config.toml
head_dim = 64
vocab_size = 1024
lr_mult_o = 1.42
lr_head = 0.00724
decay_fraction = 1.0
decay_shape = "linear"
final_lr_fraction = 0.02
MLP neurons of a small language model. Each row is named by its layer, matrix (up: input weights) and neuron, and shows model dimensions 0-255. Each number is 500 + 40 x the weight over its row's rms, rounded and kept within 0 to 999. Numbers have three digits each.
After each neuron's rows, "fires on" lists the tokens most often at its 100 highest values on Wikipedia text that the model never trained on.

L6.up556:505526444501545443556517591508534491522551514463452479606484481462449574553492492468521566562486533454515520505483499579561435495502483548456530486399588486527580538519533481502477555531457511466478516528476524498448499504447475501472451572491551536446473557431462500475538547475536569481464509564525507526540474487460481462511447497535529490531481539461526429481517538511530455500456446522484543541520496468488449465489489602528467561536442444531512587507518553464502533547425555472557518492497524435525505461535403502454537462459538528522533434487533439455493493489474490521492494491448525422424472549497524526523454500465469514508485481528568518495506470530515536450474505482533471592570530473534470556440542526483449426553521494556508411541500543482511492497429499
fires on: "er", "n", "e", "o", "t", "p"

L3.up287:546511598518569544463435546525521510453433513475499532410412524532512511464452496493546368391541481439456620486550448516437468464496529522495558501524504499484467449463523562485567481535455437497490478452565511519494563504558521494532533512497542514516521460519528541464403488546474531509544492519456502490472492516504497546476533554505498502459487458490417474547493467431517530517542498458457543558405591448511501510488464459555449503556546555499471523519544508509466484475468449503498498426471505511462502530604463583516454563472454516489549539456506529503483479443515423499457504501479495474539467447435491496504473468500502493465479512446523457477466534453539480478446468497497519541473490520553565502491452501497534473548511489540468471522527602543516460457531555
fires on: "ast ", "est ", "d ", "ight ", "own ", "th "

L3.up32:486487573494480472543509444510509526421548438541460543518503528494498543501508527485507474492504561575517571512492512659491437427489524544555524513517496491523464517499469435569604561489451477486504517507466573438520410461480490439493491545529426522511542530499549499531521504486525458490365497408541507537484391521489506509521520493481509499558537502471540475492467575459534519503511469536479592464480555537498481482482522465523496533490535529519485564463506521585520497487505449480523482496510491453492460457485436402467500512555518559559528395443487562488525467516509500560475438528471472484529379582528506512480462483471472498496524517517552502560447495516501567498475440503442502482481454458502453462426518516496546537540527536487506486525483469538494490450495509
fires on: "le", "e", "Re", "pe", "re", "Le"

L5.up231:454553577528429568479487471466572477580528493489427508526606494507518490459486515523484382539457476457491512516493532461530456592498482522497459451514447437452514442556480474442529498535493466548454499468543450488509549519579477539497528487471488457432499527460546450504492469471496483527441514569493445538483554501527528504474503489511494549438447522520539424489479429486547480540471629511581482434485485536558441521419452530491486503514547481534495526548529466577493498537474597486539543462501489511480499540544505526442457462509559481465552497458553540509483505467476548570542525482498576481474481475523541579509497494459438386551445465495552508542512494474495505447474567494530512447503530549462470491495451483487561455533474507506494451457504551481511523470463535
fires on: "of ", "It ", "r", "n", "it"

L5.up428:515450461532476475508474517495566525556469535572539500483554543418432474513484507500504495423487519566494502441466564559536462468487544558512533482447555562398503496535497605545483439505580495524472456461444570499510479514580532494485506471462464567555501471490521498498510522497519502467485445448485509454499561582503480473473489457577555458454456495572523567547519505490532483477518515478408534473535465429569609485487454483457466476584481504528430518484544527469501489485472545504548475471473517537507452539470523451492515483501457420504468458583474478549522603471477453491565476533474528581462486476448568505439443503575474555456478449479533561526475524539471511473492475545471452434540517485522480501488510471495431476493463504458535466526505528513444504494522540
fires on: "and ", "er", "um", "ass", "oot", "er "

L3.up3:466417519433558556486507562510465479495435510520562457399472509390457481521550480489543488425516505459550552405578473538513413493538536489517543497495542500512547544534455465524500454542493528518469468420503543491466517483555465558533494514502598485393518502474503434552480477513433518452556396469499539488501545542505463481535500512465525464515534505557473521479570469448524443489524436533502471504455519446459578482463465529505445552504492505557503437497491518531552499456465590484454504496474521520490424536502484415534472531465524452468518472473558501469539547481546505503492465531451547557462549452547504554504414525523498482430519509562457472506563536511480526533495515487472493507478490449437491450500491506487511473498516539484553510505470604495441508427459500
fires on: "er ", "im", "th "

L6.up797:475514561454511473508491497459498481475505500484524541469518549480474522594397536459477565535503543561538442469513474437485578481486506468546469477485560453540539562516535587534480505504491430430495496504458405430478515493502509475532487506496554405464537549482552473475437516538509497482487554550438495543530488515518539563551442476483533544466505473545520433510501537473478520443532525451544555541455480515480546496480575530458459580493546516483532581517415460519546491429509455431479567475517542384524522441480480475584521532471494557524465462499457461493439491491526507488497552516438514510465455459500515537563462481531536471556486446526559494515491450482473558465540497459555455535513502501545518514458476428569493491490470393436506490458530513539461541493445458
fires on: "r", "dr", "er"

L5.up437:481466472470414467543565565573517549425390522473392489514499517513509543526560539495446535524537529468580520477561546504507454519512568494476557483456511515434512444463529510495508583526490453521476538496431463452469494495586493556436467460543483484584493591487496504593460519469498563521528537522491501418488508521506515461485493412455525476446493485608539468457506480525508524524485437559537443511465444554509487427527513488488464500464483478513508497534517575482503524492468483517483501493514449459484436482605496506490538445468475491450522527420545458494525472525491498471525582588523558532552459546449512494461474499496512506558470507534562531486526493519511483516478476534493501492402482473441477528531506471491517524466413430493477496477545519533551531582519468
fires on: "d", "fe", "al", "ard", "ship", "°"

L6.up538:485505494524518486495568570542624526501474439534452443497462509404501461522488439476535530503447486488549516456502540480584482498448471535487463505497534540418477473454558536514556564493565547489530498479495435510498485550575513433525501459448558563514482472498501437501538485523535586468609510539514485554443437463536507429523475468414451480504466492468530511511517444502481449566462495553504557579457450522561472451491480519479482477515466469489523581512473521489498517516523459479486483490570525526532464515465479549511500422565506452507559515497495484530459482503507455477524482549446495475419454477441413452492525497509506468525472591499556577450507504475496484436498503506468528474548631545574524482495495466530524497477489504530546488569559533461480568504463501
fires on: "n", "ch", "z", "ing ", "er", "en"

L5.up716:440501534513426481530503544477484458422545463506453499488494478521524512538502533519519434541536472535424509581470515479471479482484498523563531444462449498579513409467436492556566512503542514407507579555494482467502478483563533431420503473482499542559468532507483486515533477510504542443484529462549461433491420458567504487495471518432547529458467424529496436521567474487499478549510508578513478530544479476492488502497503532588465532527507504505469425441422466548513516464531432531519498527481476534576468525480479491508447509467533556575542460501483543462484477578474524473482549580440536456516449492474536506499543571425540513457501515554553478469461482493500547486477495516466531565545517536514529504413577534527608459544468469529565486516538495508456522526484579
fires on: "se", "re", "ak", "sh", "t", "e"

L6.up405:543463448466475520531505480482459527523569547479489444513522463478493573453482478564494471579475600473524518454469510453459488489492491526508481448523431506492453466481453551550492389456474515466528482459520510514507541485569516471625531541571456414550509511490514517544567498491484538563541549492482513468512478547543486520473539547541416559469440503530482485515568520467551490495520547521438477590416534549468501459451475526512466551477450552464430605565452466467511487527461530453559536471486524512546457481510508430476446511488520508468501384477485447627504516471522538544489493528502533512544470495510448467527493504544495550481502408501473526550433523548476518527489469441515558506483530489509477529503498541497521578530501507487559484452512436537507565487495517
fires on: "e", "er", "j", "ch "

L6.up1014:510513517469550445542540489508450497525548504488442437471451461477494488514468484560544473512534438576571473517500503526475493533483500459516473496484478551437405488495470470462504394550488490530500512552451480454402537533531508577528423493515474575448505558487539510502506526427500503565483544461450473475502463465397497491503526512581500510522490443474459450536537525508549447472513491455538565537444554454525499445605546547433493505490520536526480601479494523464493526533461487462446550514484555520528532479519550494496507494486499477437508488511465531515458430515521523501556444530477526428522450500468501436528445482539496537492496498540593509490527507556534461536471514427504570494445516427434453578519574500491484460562530568511485434472482484546529502566465593
fires on: "e", "u", "ast", "ist", ".", "n"

L6.up747:507495539533523500490511573538489442468498490480476445489481482512510470510535383513415479472485445447514517463470507521476597492468550622541489551583549490497467510496485514408526495516459463521514462509513536467439552489492484550512492489467608478495532446437480494566481516501468529459399496556475505528460497555505548466461473469549510477547415509480407471524504508444500449453460581500470535523527524482435433459482465485501578488476516454497538500496505425461392525546474457476551519554499475548474565472542524488503443512501546555474544499523454529536416496414441498516508428490523459515543507414460511473541468423500527450501480503524525543526483520506547496516507485486541551509600510505503471524536469610503517483534594510531458491511537474525501533497521503
fires on: "al", "pl", "ast ", "est "

L5.up884:489540423483527499445482614535454508484494498517534542550550513476564472522460532427513534470489522587597551513592483522465518532436535528480470577450513521476514526531497510530500456553501530437489483481511557415566484480498507480488487560492507478469474546473560424472475443504413493457517430433559456475526447536511485509490483511519508500491492464561518431504502492500491516489533501495507503522544512532412477500461541486468428461420507464451479576515494476515470453533459505499504519532546502520564461463498538467444501570462472506553488461531457516452490577503602470530491466507445478572445468477508518497513435501530469483579465498488487472574574573448501513524521568566555465509483488522514490460534455591541561559502537460485472511455470459535448538606491538
fires on: "y", "er", "ri"

L6.up605:510469515537508482526492567550488492413468585503548459459529510407543457504492522467501450487409523456466510482467509446471523496495547503507490525487444453469527515475549463520469488522436499534484540502427436536489464562510469563574530489509498438526564502571505544551548513458463548538504507496484547487477455536494501513485489528498488508500553450574489351563445427532504531553500433521539522479482483527467464607528481555514542520550505547510405472477467493440460556474495486444519526512507528559540478585515519499399419567506535510470482450509499535472468477473542439500594479541510533522484493498491506496530474424533525494568554474474478462507486540508489514564470442483446482475522517491462427525560408493448472496517564479450452490515535511558433491464552494
fires on: "n", "v", "d", "m", "D", "V"

L5.up589:493558510537495525544490544518628498533545487462467462469448506466473432493525431460529502441550519507483559401566491446462458523462537520524564528520489485527584464504537484572494492518526475525518503528480460416515520476528438542534449443500493540449542506461510453595445527423479479565473379495501475529487505462500545578428507479557547533557527468505486503519485521545489496508497427511482559478537480453492476517531511497474520461459489535522572528531556524529436430543469518407485431506429517444431559444459459506493444468456492492531543451457494503584542483467468512535470482491483543489522502528509515586506555506531487537491489530471511532538484500509499457490552500477526525491574483507487415518486500549505431554534520477507537402507549527513610524453511471
fires on: "ast ", "ast", "en", "e ", "est ", "en "

L6.up24:523529509473523455481676447453501517478487558441552454486497489527412470521453471451495412433545513547493520433492476482585448545364510622496529534449590499525584545538515527495447537513513525488537522538444480484481478507476508469493531486465532501548483504552498464526482525492509452514476458483524455561505570450435529481536510464457481478478432484465485513454528473557495523513512512472536480470467516575549551465518476534452462497522518519452531475495517485485497498494534518546533536496535442465471512485535507563547544478536506488419544523522485519570512469490546595512488512503503513440466490480570563493473462483494491502455503494520521475424500490501541484488557448464511536438530484436553503476379493507505482513438502546472460505482503613508480445549463457
fires on: "si", "g", "enc", "mi", "f", "at"

L5.up935:396551514567496507537505483508570470432495520536561475527475465456466497512491525555496481522489535471509544429445527534518454530482585510551467577538490419447532553487518466538507554553419519519524486466501498582490464530481513499478499477449509412485495516467470447480571560548511461520488535463485474545449564459503514538453500455469508433509475522511487443494459459523542475543470572522477554462470496514505522544467443529473572546559534519579499438480544508541513492448528533490550500539444398439507493528484571489499506498428499481472475488502505413541420510535509440556442480506482523510370457508494535540541552479522537518575498459444548483490462542481539448472527496527445518483459575555477454598500500462464511492550508468493517538444463490466506514435549551
fires on: "r", "n", "m", "ph", "c", "ter"

L3.up602:522502511468531494508517458511476545507504461430498487499487462554543498484497519525415522454453502500451536526486502506516523513540533475524555568463477521534519462539540507478483501456493532505467457399517562522571483476496498541501480544508563437471531541507520430518465490539431557500510506490577534490554454471446524444496491508506537573525469515567552564477545487498554450448462473500538491549563511587426458444539423472499490511482476472506416436396551484587510522483488577533480520541545440461491559556505499569470534485562465546459458529459500484440542499498536485564428496539538520548476491433501552488468431504437470461501474521485510463482415502569467546499466408550492534521534443507514482520468502503454481496478497448491450571473473487523617610483461470
fires on: "comp", "Mus", "mus", "Com"

L3.up622:516492507421535524456483456542463442511445450533589502493483540437473442482498471540511468499468577531590508539488473467411496486517435504487528506477517513410503451613486468506506442562478549540560474462533499472515450495497449504495529456507508418519552595477524481505529536551448510461533433606417501506467446535520503544510461464489494517591586537544509436484491538504569468499452552557497523518507561512486532489479432522469486504468479539493391489554539435459452536572552531527450467518532555533512497506521523451448475541496507558521530521481499544512476482574457509540545511522539502451538516453579480576531497507511544445579461532502425532469539521473498503525485461489497497490567452512479501492536523506511603473538436502461521534489519491490495435503475487
fires on: "ill", "im", "born ", "seas", "dis"

L5.up471:550455507534407497521545495436477553442484507460500486493495526477535432552469456520500473513514571564540502471450435403526503418486468562558557486505522475459495476437454477445575375572473532471492507519493529505513467469557471493502453471514530535459419511529388477523399479488474511527533499517480493497517442519510436626548503507545474525529528555497456482476533448545447519469469528442529433487520470485478505507468457558538496538562467523525495465505544540443517446446496493498520479544492555550551526549507552442532460560521554547460581510506500556494461483524479541527455511505444494564534470521545530503503446548449443544506555520528497488465473526479511485521475423421428500525457426490446481465519520496473444515515581525488509535477507516469513457487436502
fires on: "'", " ", "ter ", "th ", "-", "im"

L5.up169:536484477540539536485534481446440388499490577465476418536591503439496526544486496509456497567407572504537457576519485491460488420499514488507459535499503454512502506449508559433456454446574498453536540448421551483484506527523532555539577551451487521466436511518458585488440541542484484457468478542511540537482440470410531494544495545524497497481463449497460493470471540546499488514486533454448489517524460416515516494484492600551527476467470499521449523499458531556532538517486548467485525471517409485534472497461480512508485516502509504493514509401463506448514516487554506530516496379590479496491495558454469503509433459552544470467541532531464543512535493537546509452490591533527517496549511512424492470545494456468428525448490514514495474488501437594492483521502471
fires on: "ist", "ol", "leg", "au", "sh", "le"